{
  "n_kv_head": 2,
  "norm_place": "pre",
  "init_std_up": 0.0393,
  "schedule": "wsd"
}
MLP neurons of a small language model. Each row is named by its layer, matrix (up: input weights) and neuron, and shows model dimensions 32-159. Each number is 128 + 32 x the weight over its row's rms, rounded and kept within 0 to 255. Numbers have three digits each.
After each neuron's rows, "fires on" lists the tokens most often at its 100 highest values on Wikipedia text that the model never trained on.

L7.up129:034058147138090144143156137201100170092133156150121152094099140131083137096126104208143114113187074113146113143114136151123115120116171137085167141130140122111122139210127123130141152167131118156075126116136140141108093138107185119081185094136089216076133135128091090158098210181170110142055104131153169116153199121111147135101109169145115140138141164134145118135131095126121126159152
fires on: "-", " Dur", "4", "3", "pi", "2"

L7.up416:101105188126130104158168105072107124098108161143119144118104099111115111122108072107148093100152086150125141101141117155153109143092129153086145144075139132135076113203089095126113128167069195151167165133118106115134163113106159094152116133127116127085163149129120096195146089144158140146059166152098186147169099099174174157117124149147118062128148174117107119165196154197123040148172
fires on: "0", "'", "8", "7", "5", "9"

L4.up495:161100110077118128102170175141120099156109094074133188148117101156131160146078135133123120151094130197101125146156134090179182077141077135113102091086110111153134100175159087143105115182126070050029150113079136094202125124162177143126157135155124116128129122116103125113144145084145123126137161150096126204075150089110088157079135146084087092178146169109099122130149147156139153150160
fires on: " |", "|", "P"

L4.up516:216163170139143107156160163166142076132069109101125147135138110103151130108103168111138177160120070150152128148078185155102189110145167134154173140137178121127131074126131129138178084088161093046157100121138138057135137124087146153083111124149100105131124102150164138108138149166055127106135106170099109148085114106146139126146118054134166173094076170126111075179122151130105093094095
fires on: " in", " title", " Championship", ")", " and"

L7.up702:140137123085078079114150089169128134091133130125177167065134133085107145144142110172075175121088080087121083106141099146174175139164115192137089090122102126087184065175140088087212145114124114149098125100172083104124130132125178107116077080077103134064171167089141143151169130104104131095086164141139121071123107112164160113161150142167183143113158114144169121108135093135143122167078
fires on: "1", "2", "min", "d", "ud"

L3.up365:122099133169156136114125122065118152131037146129123119131137111105103172154113067163090152178109173137124128117146157100128170163192110162144120119187081078120124125107147103113204057128088175090119089103143091147155167035070119138136145180105117073138046108148192149121153155116124139102108149096134089119160135153167207166124144062087144129117113146119109096117139137142154170163151
fires on: " since", " between", " until", " more", " short", " which"

L3.up569:074129172094101135153139130137128107144062141174125167163116129153092120112099162135100170082129124165123165153108107105140108103116157148155110166135168139183157146089148144135115121117103121127139110112114145129182120189104115099146127161086171147070100073087167159133128113169092153115142142183110046109119135166115118150139065040095091157127109175076129142075107057094127066080150
fires on: "-", ")", " –", "):"

L3.up529:158147151125198089171134092112138080126136153070149211137126079146083146158161160103122136126127133143105040118118148162063153222125174116119126085160099122129104106208108067114096143122099147122114113137150101115143126089076077137140124121118146092149138139136181080130154119084108149171133161129124152109108194145139165094131047082106135120145126109135143156094098066168148075097109
fires on: "1", " January", " October", " Moscow", " March", " April"

L3.up45:124167123177087129160079151104116081116166062152163103078124161145121132110155183129162083097098139124091147127066072134128108141160147134208063142180129110112145117125150172065090080159094164100116149113108166163126150123124151103132064122098148112172072143112095189144125114137110129158168106111141089138166123157151174165090139113150102117163082138134091173088133168128089170098101
fires on: "in", "id", "en", "is", "lic"

L7.up33:089114123236132122142194089152123122133164081171144108124148118108114146133104160096153186093059159088096159101118118164123112151117084131119127120165156127109141135047084186095135124210105103166162124157112155134094175136074176093088125128108095149064150132102122122127152130085131167153112167147160161109111074178091154125120120162093128163149152112163097130139070076105104107177093
fires on: "9", "8", "2", " |", "ate", "7"

L7.up101:136147125091151149165155102194087169129151158128110164122115110156123171140106110171154112133091104111057097137131118085157077163141077096099095101135117105061088133148067125144153182157106163146093177116120105095066084129154128138050082086171178122101080121139150102136086114182110114129129157142153169119148099158153126172081102169170087100117149197094130114137134163119069117196111
fires on: "6", "5", "9", " |", "7"

L4.up59:140115108159107168104131170151112147128082124135074131107121119156147166139090094133127210124176106130188094205212138166063128134084105170177099112079113118146158117117178132130134142136103137122118118067140172134107134126088070136127119093153156150121111087148150139131158156129116131121129160116044140169130142162068119105104144146111115163111179159117150143177123111145120115125118
fires on: " |", "\n"

L7.up114:126123136177136121168137136182139135146124077145168114172149162128149132134072124093149102158167153104139144125172150113101133085162116088088122124080039100109084149139109197192170166133093177144150130120109124117100144091095132090163167140143131113068144162127034128191130104118219091123110138186104117175115107090094079096141114136101077073137128109140153111184063179102128105114119
fires on: " ", "-"

L3.up759:118115127092102165166110064117138158149124174092028138160174140095150152127147134062106194088105116130118112103139121121102072135117050138118129096145140151131124096163199088144104150045133136153135123084107082113124087100112183141155127195107139145190190191151081120146136146133094150134144118134064155153125107137119187117127140157125130112121069069092148142200148105153117149150060
fires on: ":", ";", "}", " |", " /"

L3.up708:142166107125143092145136141143117064099092142088114120121159169070145159180145141050071105147152131069138164117179165110139100122086154049079166100141127098108123079092142143135143138153153142112131156183138173197132152107103132172110072144132165108137131137102134121089172145146141129182159119122125101143123139144151177109133170066154131071142114104129094071102104060178115153157134
fires on: " play", "our", " playing", "and", "ets", " built"

L4.up237:130126137160135084131134150122148127072068123142123132131080194163109173124186111086167184170076101128171153097157118108059122137113167159083145158163057089100137100065129145137142083116138088127081103129145165120128122147169156166048120119149162133146127095097104114118093130083107179185152101132117069109105098136135144112111094076157191128049141114170082096164086076124135189120176
fires on: " |", "===", "9", "==", " ===", "8"

L4.up353:178103126075142092096084157120126147085115098151151128161129194153125157139166049153114157164108112134172156088152122167120104113085150119095184180124103074089162136133152136120100146157181119132122151131126126096079064219163110135133113169114186159182139138131099181121169090125095090130171165149100124066099148158174108084164127110231126132086094091174169113125147070148139155143118
fires on: " |", ";", "\"", "\n"

L3.up411:078123127165121118134142125136174117124153153076106209142121144091072077125104134103144159102149111128120096126127157102142191151181081110103045112122109126104137065130186048115168168076149144073099136130141108131141119107166095130132120115107056082087142131107080103109158139108104165086171133192140059092129121159130074170127041095127166099181089136115107138098113067114091157124079
fires on: "0", "1", "9", "5", "2"

L4.up129:152132180148144114122112087195120067149118085175107157133120207140076140124118115089162118157035094085154117082104128128160117126132148095085145144185179106085143119191109131122077106065121128089113119134141104135120092121133067101093201084119136144102134077112130178120154118136066139110171130191115076135173099173121163141146129150158135137176150150069137116128127070143137112113114
fires on: " |", "\n", "4", " split", ")"

L7.up444:154072059122161078131127185157140097111142140122132115095095157088162118145176113115197166108142124096148193134057146117134122078083153138146152151136188092104103139053079104185130166140105119150113119137111107093120110178138115129079147100097108118117126164141095176154138135111156151101118088160098123197151121095096129175123151115148212138066114125147150179077157107207195181099125
fires on: "1", "4", "2", "8", "3", "0"

L4.up644:104187075123131138167089138138152106185118109147157119135140196127181061125089088184119108098175111079126195126115151112098127098164114152162137074123123132140139122112149112124126155126072141129140097087176125145111117080110071123140070123030148129071149130159140151133144159116093138167083157113166092081062104207140161181105078142112159131098149148124133058114111078116093148094133
fires on: "-", ")", "9", "\n", " or", "2"

L7.up24:097128122189103154114148123174123121091149084158157076092161115103108120136126109109108122117141108186087119169119114063147073136102110196127088122129123096163186152113138123069116196097071167151145113113145163190120153091146135203142065122098109062084096149168104119184146130171074147136093113114133095174105107161137187132087114116079148152127063132124123098132167103140112111124105
fires on: ".", "in", "-", " or", "it"

L3.up436:152145115083141125107095155162107142114122131175139130053103170167078095117166145069116165157055096117118179139147099123097106124108116154096107139081108178131185085095214124141151099136139122141121147101137145150134129174116151084100067184079132128180115161093172149105145124084080074162180111126116090026134141127105135106174121083114144162076150112112201109149142102161154124155129
fires on: " |", "\n", ",", ";"

L7.up399:110078108166111161111180096079100116075147115153139096145111180151114100143112159115127159169124124134157108187129077058102120136217112127129106214193168108097133110166117116153062150129126102131123128139131151087160097122083110112116163100072142123216113120151149089168171130148154139095132214129120151147122157117070083067106140205106106148153037136088102163143090102112151114122145
fires on: "'", "s", " It", "ave"

L3.up352:083137139137142054150160154169161100181070095065143122152146146163159094155040153126096179122168096106129168138182140184150122111185123112130126144111174131102076072127100165117126209115167152129130072154092130093106118109086141105148150145136127102132144160087121128190052100105137166099137112108114140185117111111103162081123126125125150099053120191170082114124152161103120071123119
fires on: "M", " University", " will", "W"

L3.up275:109178133113157123136112106056116154170143130124089136102120137129074136142136119119156087134154147131088026166198140106129098102158132090201174105172103139159105115109152134132111157160136131153092132126123153147107096098069125161160069081111136117158109182082120136167110115074195154104176139102157141125110150096186152120170055127161089083070148113040171093123108067117147145099174
fires on: " M", " N", " K", " Ja", " V", "k"

L4.up679:108106109135116150131097095121143112000145061124150078114109118134218127152218119162131183145142115177161163143131156155117069121119076194112101115118109112143164142108164124141155149166135125108104210081095102144121121132178146145100141149117146173194139108096129137125128096132178131160191128165181112116126084111119163161109157133066125099086131089109095137128123074182146115146149
fires on: " |"

L7.up258:073066112122148146160160157161112099104145151151139151090182179096101127103085089168174040049135115175101155140155128137093112118096106136126135118151150140143085153128113133108087157255120174093093177208131163106108100114070175099133158137129121100089107170131130125114125116120116111126127121154115091119141113121097164153120153112081204106104134129146111094157095069141103132154127
fires on: "0", " to", "2", "7", "4"

L3.up544:147163173097119119124128114089107174069127111105083106046135124153062127090150120116155170138175145133121034118175071139094159136140095142078137125120108137151120133152119157138143124128163125154129171137144121131182137166129169162126088096160134116096118162112156095116143051151109147076139160133061171111146115154118074105162119124177062099169085064100180147189144138140100200105144
fires on: "uk", "k", " K", "(", " [", " V"

L4.up459:071122077147172113167150184122075115121035150158175184127161119178126223126094106142127090083163136120148158129111179119105093111096105111157112107186142110182094116126114111116197072167120132143144086136107141160123135144109110147101073146123145152159093123156140097167116170092109131107142114124148087117055153149098193138089133134084140132109141131057122097185090155115145119141136
fires on: "\n", ")", "9", " (", "0"

L4.up403:092132202077143111139090155143135110209175142198124119161152134170122034172113112150150122165117153111134177125136101150173124129120099142120121093092126137129120123081149112137040170119089152153125121163140167148135102164084144128121145111116087129111139210108173155160109122148098131162153183113164118133130095151114178154119114085161117145177101128162117157121104145130123124154110
fires on: " |", ")", " ("

L7.up128:122212152158081138095095127145084167125138113162149191158127174091138134122123060198112117137092047179090134086158053118117111178140108092076135136130165094100124146104122129072103120071182079155094194096143158117156118124132107120141126130105125131128157131104099142166095123104128091131121138119086123127079048124107137100134165154145078139131164100099120171121146105105141183154140
fires on: "pe", " O", " we", " me", "°", "e"

L4.up66:130091180116119160125096102121119122135167069127132133142103131129116108151100142152130127146071083128128127116129141083063174217096135156159163144123154123163177232065145168089176145159139156165144119171060147129115089100129128132161119044081132107109123176165056195100129146080123125153074115129111181165145125145132149097136108118174144110104148112120068109094129098128134114128082
fires on: ":", ")", " Country", " by", " type", ","

L4.up90:160136141087112122184130142134142142100094109021143127142165121120101164104145076165156142159185124145135055160154115106068076070076144197142102149093112186133140151185176106112103112128132098160154141146096080088161074083115103089117095085131176131103116098096153120144133151167130150146115193160112159104063149126125091122092167135092166133147172094182113140086154165141120136146129
fires on: " |", ","

L7.up562:145112104139093147154160155056080130124106080126113163123097127117068172080145122084114094106191181151101201107193133117119137110167188142130097161107214125109137120165107101111144105097100192168149112147158124158109124093111077147126128147172112148178122169108141156102090121116129040119131194133144118143133100107141180134126068156125107078143116170136083158179133067112116114135097
fires on: "0", ".", "8", "6", "7", " and"

L7.up725:079120206141069105150160049178131076166076124151074183181065149135119156163113102161112104130159083140117090128158128040176113161174134114171080085104094198144154064140153138157123124134119166155124130126178158129137091110118163124169142143155107127127091119151060098130146140121105068116130105141111149164124076152120143078155122157138158105056174128123120105096157146138096125103146
fires on: " "

L3.up228:134146133108088100189161042143088109151112166138103133101105125178150188121139111118134147104160124158119103117179128106100134137166102165125134138143126123070122139136092042095195142110078147169170104137022111111158124172106135188130083127112108124185147163170138071159124060133132081172119142104133174140127097156171116062162213102095118138152067137162113146090165090115180133113081
fires on: ".", ".\"", " In", "In", " However", "'"

L4.up494:170138128181159162127125127151134130040015085133154134123124111163156117114163097096151167218123103133120156098198152153088125140122143167142112174140113126106141147071130126167185130148135080168092099129150098145111112202195116134106100117141172151154103090144148142085154135121152156112147158144161132094112105105136134152168056107171140172057140097162154150192107064134119141100172
fires on: " |"

L4.up220:108158103081137081119150118175119083172124175115076180172126159117143152157093111128157179177123115130134120195143162142112136134135143143125138058142092121137130120173175150123087149112117136107135103087116165111121114101108127183112171129122149111114136074158173151115097100120123145085145168159169035149049145125115196127096107156119134174191141175182175140165114117073121107158158
fires on: " |", "\n", " (", " ", "1"

L4.up45:125128194086099089109181121172107103131145098149118164150070123090116140082083083097136140160121097112136151100138134127119171149079146138167126182093222141081162082114133088157133104114162157155152123114162153152132065152136139132118104173093108096095147157125129114108126083135108102138078122076144170144085104190180192114087087124135144142107069099164106078127152099112073105113066
fires on: "2", " in", "1", "5", ",", ")"

L7.up514:085207166198117148138159158097173157103124127137158167116103134140194126149162176080155118102153169130136131127067196130112140176120132169156116134133103124076116129129090158120087113196114160146161142194136085086128145113144118132112162136083088104127112136138127117131113105079198108148076110131130115110119152132133153108088159120136123106088134107087083101139163106182096127115161
fires on: "3", "8", "4", "5", "6"

L4.up467:167087097079110080129078158133149147146100118104148082128081124132114215085086079064164141187129169159191096157171168115086092131149160200065136164145114122144114092101123129137185096140076089117104130116093135113129135145114157135080111097160208126180110122097147118133095119079147153089148135188115129149093103173088058099097097163183125143146145101081137134121122126126137135145231
fires on: "\n", " |", " —"

L7.up400:145073122158141160106147107164150127173137089124058149124101212148120086120145129130142054102143100130131180130115097103117066093155155181216127132157097137106126110130140146090100161095092092152143134151144103167092124176142104110138119162130151144139130108108157174187104095078028158141142127138087101171161077130096118172133096132125070072172186143097143180094084159140135142111096
fires on: ":", "\n", " and", " |", " (", " as"

L4.up637:138093086069141137145140118119116146099150158128143122140155119129126139104086144180108178148117161086146079126190166140082150160158116122122104166165131117075184080187075094130113196108096179115115150156121132113133112126087113102116145136110099109164072115198137095061065080161159114113152112116082121171076107130127126161131153146077152093111141133108149153081118122086178156075107
fires on: "'"

L4.up304:212175195111174115163106141113127112162112151114117108132111155143131133045150140121125100182128116168110135119152122138088119188101071150120150126087093153117127102192176086093068083114124069041156126190158111131163082110182134139098125160129100139165179090127165118149115170151072160161118183112161142144114157106182190121153132104155162120104091131131123123095136114165085153171104
fires on: ",", "1"

L3.up764:092127191162154135096148198141118173181129092108144079085163098097105166117154127125104165143118124104133152104178119110130144184138138155121124217118086127107152128143148113127106115131044113130086096140126084090150141094086108157150183141115128091161108125070127151061181097082127134129177136134107152136173091140219151143108172044184165122168116143161103139124165112092167114169185
fires on: " since", " until", " million", "://", " Website", " elections"

L4.up425:135136122095136105136105126158174120128163160135139149145163190058065130086115155163101110130134095079111167155144205171140116113153142188115143106155140112140107223092116136165106113095164087060122133145133118147129179165136154128133116182136120062133128124125156147145139125164154108103112139139107121154133098130140114120076119135174051161094072111130098090109121113117143100046081
fires on: " re", " to", " Co", " co", " he"

L7.up196:121130169114103127134044054166178094151166115155090140134128134096176095157136155097151097107148080116131105134174158152182156170114146136138064103144099092173090122152123122175104094179146118145112126115121101142090088147088168122130163102171151123141082124171152071076152144094168122094115168128123152096161168174123110125133133145180101120126150149133103108091149128115085089141139
fires on: "s", " ", " January", " December", "3"

L7.up337:092134167131115158126115107153139145134071109106122124106080153159096143131116111153126186155174144164127148121113073108120108125131101079183141110164156135144157055114198108128070108162104123168148113143145110115145112086085065149114093142157106113118152162078081175092129110152090159152116084159112129074109119143075219168116122175089099144132200156077191184199095164124108121184117
fires on: " |", ":", " /", "°", "\n"

L4.up118:145144100124157088152116107086138136012117129113107140125152116184097138112104108070113190175135133104151127065140122119117046113132157179092074131144132132130130119095157074142154127108115073099113154113109131170100111128161156190118077128076154111211114149110160077086111125088131097144129127083113118076175123076118094142067140084106119176062144118066102095149128042151115162134113
fires on: " |", "-", "/"

L7.up113:150163165143137129116172129161135107144115113133099142129126122168101191110123148101139117090084115107109156141191146141121143146093133149105161153169135126152110147117145118114076158078195147101171146175065135163132210052088113099125110148126102164118059085128165107145102113128100118114159112148115102140158080123120189160083119102185105198156064200162111095100125091117100162111189
fires on: "s", "-", ".", ")", " in"

L7.up764:105137107123155156131173151156102125127133086194118108165136151110143150177085142105135099121151102162089089077189149131111120107090115133089117141136161148128060159171138148144118134112112164129124064153096089147130099121122160107087148133122134126183150213109190144121076172073143132067131138117140203162112130116130123169101115089110132121187167161115185138102074112076148158171164
fires on: ".", "hi", " over"

L4.up172:179084125137165134109096125102114156114034045108135069130163157107181114119150095100130146179102116148128111139148115128117094120106098187115123111140098156090158100123164112118154145168102073113102155100149125086117123129175171167117082111137118114197138121082133129091085116090163099148164093133106035071097095162169143124205123169152098097140159100082132116195124073194140102160153
fires on: " |"

L4.up312:101089105101119133093080147176117162167149135093086119144149073087140114114177101194192081148118100110114184111144145129167127166069129148181183126094140118119103134104120140133140113054130141123148091127089189139181128142164128111150110170129136080111138064127107117118109127123111136117109153161136159113065127203196145090147135109111132106149190136128193131154078104154190156096149
fires on: " as", " under", " to", " or", " had", " be"

L7.up672:141190104166142114158114094117097069078145126120104143086175127059099110134137111177067102178166124107133086089185163166062157104151134049154139141124176099104167118176084165084142088183073164132136131124074139112103048086147150099147116135052128129205124138108192160097096144156108126062183154141142120155076128127147108148148115097147111090124147130085159148112154100110116132110129
fires on: ".", "ing", " than", "id", "to"

L7.up662:110176150129082127129194130173175082134132129109155090084098182105127085193107152152102138099114109109161112158161130133107164123123128172119096140139097156184176179021107112091167158135080170140153132107146131139163173123141211136136178102054123131120166141153089139157070114103161114188131069151145083178132134112104143166123117103127113130142096132059074141064162165113127099074097
fires on: "-", "s", ".", " "

L3.up356:118164179170103131151163169171104063116087172098080075123165140123073145135124165198161156155140168095053135124120083111160136125133162169153139064161111120140157175123199144095137104183116147083144152141164215095108176158097123145091145160139117069106097118116175105158131114108122109085118117105094122169138133173138168088134128092144206150164126152099178124137134174135136100138103
fires on: "-", ")", " Du", ",", " De", " de"

L7.up125:127173161157125164100191137172156152116074136091096110174100194155102089127063071103094149124131107150178114087137121134103140095124162134135136122187129055114098179147106152112151138087091150171132078078106128120110113147146133153145127136118085145189123128150154104155125183123154152148163122117107120156067148122115134155112118126097134100142132174118186146120164024115082123069122
fires on: " as", "'", " only", " first", "."

L7.up206:151110191130116062089128062112136107117115144108111147110144156082176171125103105124165097167096071140101142070148123130166178115112098101123131137161129059141113158112107148140155084135102076092111153091131140146108092137116133110081082122092143152110182122148092066121075152199158169123071120179157146179073139164136149141182131152163151106161094155163153122150170103084097104184161
fires on: "1", "2", "3", "0", " ", "ve"

L3.up150:171153083113137097191145100138082128130144188115167148101176157101135117187152075094130136149164138118178109080154134096069162126054105157080148127121127087111117095111148155132104127133062120146170145150133119112126184219123148166126142195110167108127094107124168085077127117178098093092101132128180146131148119098097192137086143086098094148142057113135150128131124119124145154131115
fires on: "%", " Church", "ing", ",", "es", " Bishop"

L3.up287:124069106157165124140086086134141164148100172160110140106124115103068118096121100120118103152131116117139119167169177126093119110102153182190125078076125170124149093151143138116070123044091095099173139080099110145126161138125107130170123137160113081083049049188129153131122073177095134141137187166114093136101130171136136117098107005127151136114131164139145150150088174116162135069111
fires on: " or", " be", " his", " time", " record"

L4.up577:173116144140129115122118102139149115165087096112131125181121137164134119071156068088101135134132122086103111107067133148085129153171138124125096158139103143158167090169138075068113115126142114127109200159175140102103076152113088119045134084128130086146070151126063167145088144142134100101124167087122166221146112079169083105123165131083162145098166096110082129120085126132181131123103
fires on: "'", "PG", "II", "cell", " Total", " Philippines"

L4.up104:128089117164118129122077092121156150035073118137131127149144174109143119099188054122125188180122135159180154132157133161118090127093153160169131141124126123107159148074137096148146142148132099175110163057116140157110148165169101170124070144078119099174132125123158121117107101147219140114162132154098126049175133122136178156145123084115100183066135077083186135176142085194115141157164
fires on: " |", ";"

L4.up545:210127155134127170103102121097165141081130069109104105162093129113133230091176136080124169142140144178106109083145095115168123132139135209108146131108137122085123136101095105102135163120153090124127187097108095062100090099133181169075083142092107120214155190083125100155098102106122116161144118106069136073130130110099112119132122156152171124110143135107085148117096107152112105133095
fires on: " |", ";"

L7.up388:128111142116144153188141165121136119096106152097178130129144190123086110157148135146081160114146138191193045108158147091056159162120125173161148150136083057148152136118145154094092074143134127054133151126147165098138163108124166178139130096110110085109103142085164135141117154190105097124110146144098090105055132161152217098148147152151142118131092072097122130118134171121147114147126
fires on: "e", ".", "en", "-", ",", "es"

L4.up156:162127134072145117083124068114067102103091210095097141123133116126127168189162116145152184122125094107139151122159141091073160074076102160089156161132185091090179115092097174135173125163116154091118157151144125167113150163119111123101073121114124129124143117165107101142121135130167116143112165125161120202124152134155125119158149147091097105117052141144114053133149126150107093156087
fires on: "2", "com", "6", "1", " He", "8"

L4.up646:153115134121124125107107113175128083141138097137126173112154115111108156123144125085101085127132065034079176127115179171092175071140157148129120155147130078091157154079140123135141153122132138199105183192101119182157098146166108137128060175106077152142138139109145112183073072137115135144108127107131132124124162108123198098129175080074142129128068147143103131108086112095108160084121
fires on: " he", " as", " re", " subsequently", " (", " also"

L7.up106:071170163166093152143147066180132117126150057086158128122119180174105117076127108120146142142104104084103154131134126144144144176148132117147154132139138191095130137150094138148217179125128156176123112161145125131118102129090209138152114141081087105190089118158120136115128070085116140105114160153141153186061072147122150103106118151117120110096102133102128130110130143095141120164165
fires on: " ", "-", "ed", "ing", "ish"

L4.up537:127173149152124089117134178172135095136097164127092159137138080074123121180152129111152111126121088129080105126183132110106080148102132120147190153100162118155121126127147108111178143125145176117147080092117191135164118168094111142114130117043123124090135151159165101094148146160144164177128185149158128144113109144099115101147108099131186197119040174178126087120172073076093178169076
fires on: ".", " |", "1", "3", "2"

L7.up389:178136172115154114122133143172158138113099140130167208109114130154124119157140143167145107186072059072148126172127167161128140120096167161181151129174142062069074103140141130155213108151134158114074128164112151178153120113125140143118168064119148133095167160113106165158105141153072111051181158087124066149127105088131161105131128089180112112072141124166141099085102131145131110062100
fires on: "1", "2", "0", "3", "4"

L4.up22:109079078181103092136163204095075076086095100107190157064149164151133112157098103126152118157114065088114187166103068146153116107128141150176107107130139140113087155146133123126116140165112101101102139087134137095174140087121168166156176157119114090074087143061116103228072140101155123109138145137121107179076159109068112120061124155122096090123096131084145118142119094130165157122121
fires on: " and", "3", "C", "1", " in"

L7.up377:145133119131075087110163186125151082089083132136134180087099163108149117099119160138167130078161050171092120074118124148148132098156158164127147221089140108049167175146112145093106134104082120145135145181163111141100096116125124144140139108038121096116160113143119051120146135130126111147174110129107194215113103130125157155142126127088146129071136171211142138132136160099146164136105
fires on: " and", "4", "-", "3", "9", "2"

L7.up425:157144120156157136075124148111084124114128108130160123102114133066189090150143119066125176124136138082094109121110123139090114168134066151103103126164112055143129106064137103116180162162118131077109096088125125106206090145136156127161145098098115151076112186098092102155208098112144135095164096159105116136102099159119105112140083079158137113135090131106164157117160155157108116115130
fires on: " ", " of", "3", "e"

L4.up283:157122143132125113141096145121083134132131147147114141120135091185089171099189121120120083147145133123139188140150150174097080145183102192176105093090114156113167135121232098095116106106101143110191109157154158120164097182130136125122054121123105126127125129135141091147156099195109143092173197161160095130173200201109129156123108087113107098115099113117146104121111061102098119155151
fires on: ")", ",", "]", "et"

L7.up205:132178139097160135152178124126160079137125100152113107109088133150138145042151116097076153137152179111152136149104131134157135162095110124156087097112164147150154086163118107157083149103121177186125135126102110111144130132138145097119166167034134058163158126091170167137136119097122085104113181143096135137076111135100196147089077107102122144134143135153099154178153174172102099154016
fires on: " |", "\n", "day", "\""

L7.up303:116088178143118115137104120140153099155139130096180057096122109192154128172120092103127154142120116148147092130127111115125110053139146148129148159119111088113115134120082099141065133126106151105199175076096127158095186162140149126179150130177094105093148069170084119174139133111143171121153106129121088167137119120110071127124083112142108105146105115084133105134134142199142128101070
fires on: "|", " ", " the", "-", " its", " their"

L3.up63:129098172146126135106137184126138168136069084039127112124122204140162063157138129144092146178123116110064161158194140086138119146124142106148179096126162106134150143127156147153156094143171196101081104164144177099081136067147156141106115083085094114036077137115079189117111146145137158099158136131109091105141124170198129154106102077124103120093130183151144150115075131099128116138141
fires on: ":", " Cha", ")", "=", " ===", " US"

L4.up460:129041119163152116121096167096080178123103082092124098152149093178127163163136143234101150109175093122146093158207107130117166159139122168167133128119119126179098115159163158106120111087100119151131106172121107108120123078163088166168034141098089151154123110116101157163168200120106144075138145138090089115106095083069136105140126093147103111125150138069140137168138151205153098132103
fires on: ":", ";", " |", " a", " and", ")"

L4.up386:116153170105157121126075152129184151124126166116130135102156123145097117178140083141147078103143099080053173088184135096110146173121158146139164087153098100138144125096096173129113109108138144125136080100153158105137163106075134107127153150118131137083152133159166143102125138180055153149125137135198119162156131120140141163139105120165089097142070138124110110090113107066153073149075
fires on: ")", " season", " B"

L3.up62:100114209113150095118134185143114093102156133093086123129151183120092143111118181075143121120111118118121115133111117109123110120132159053156153147181114163109173145085151132142085096155182156089149142173157130119161127112041077111057070154076120107098096126135163154115183133144119107033110119173102123137131140151135112089123163063105127126168120184107133153107114185099061070136182
fires on: "1", "-", ")", "fa"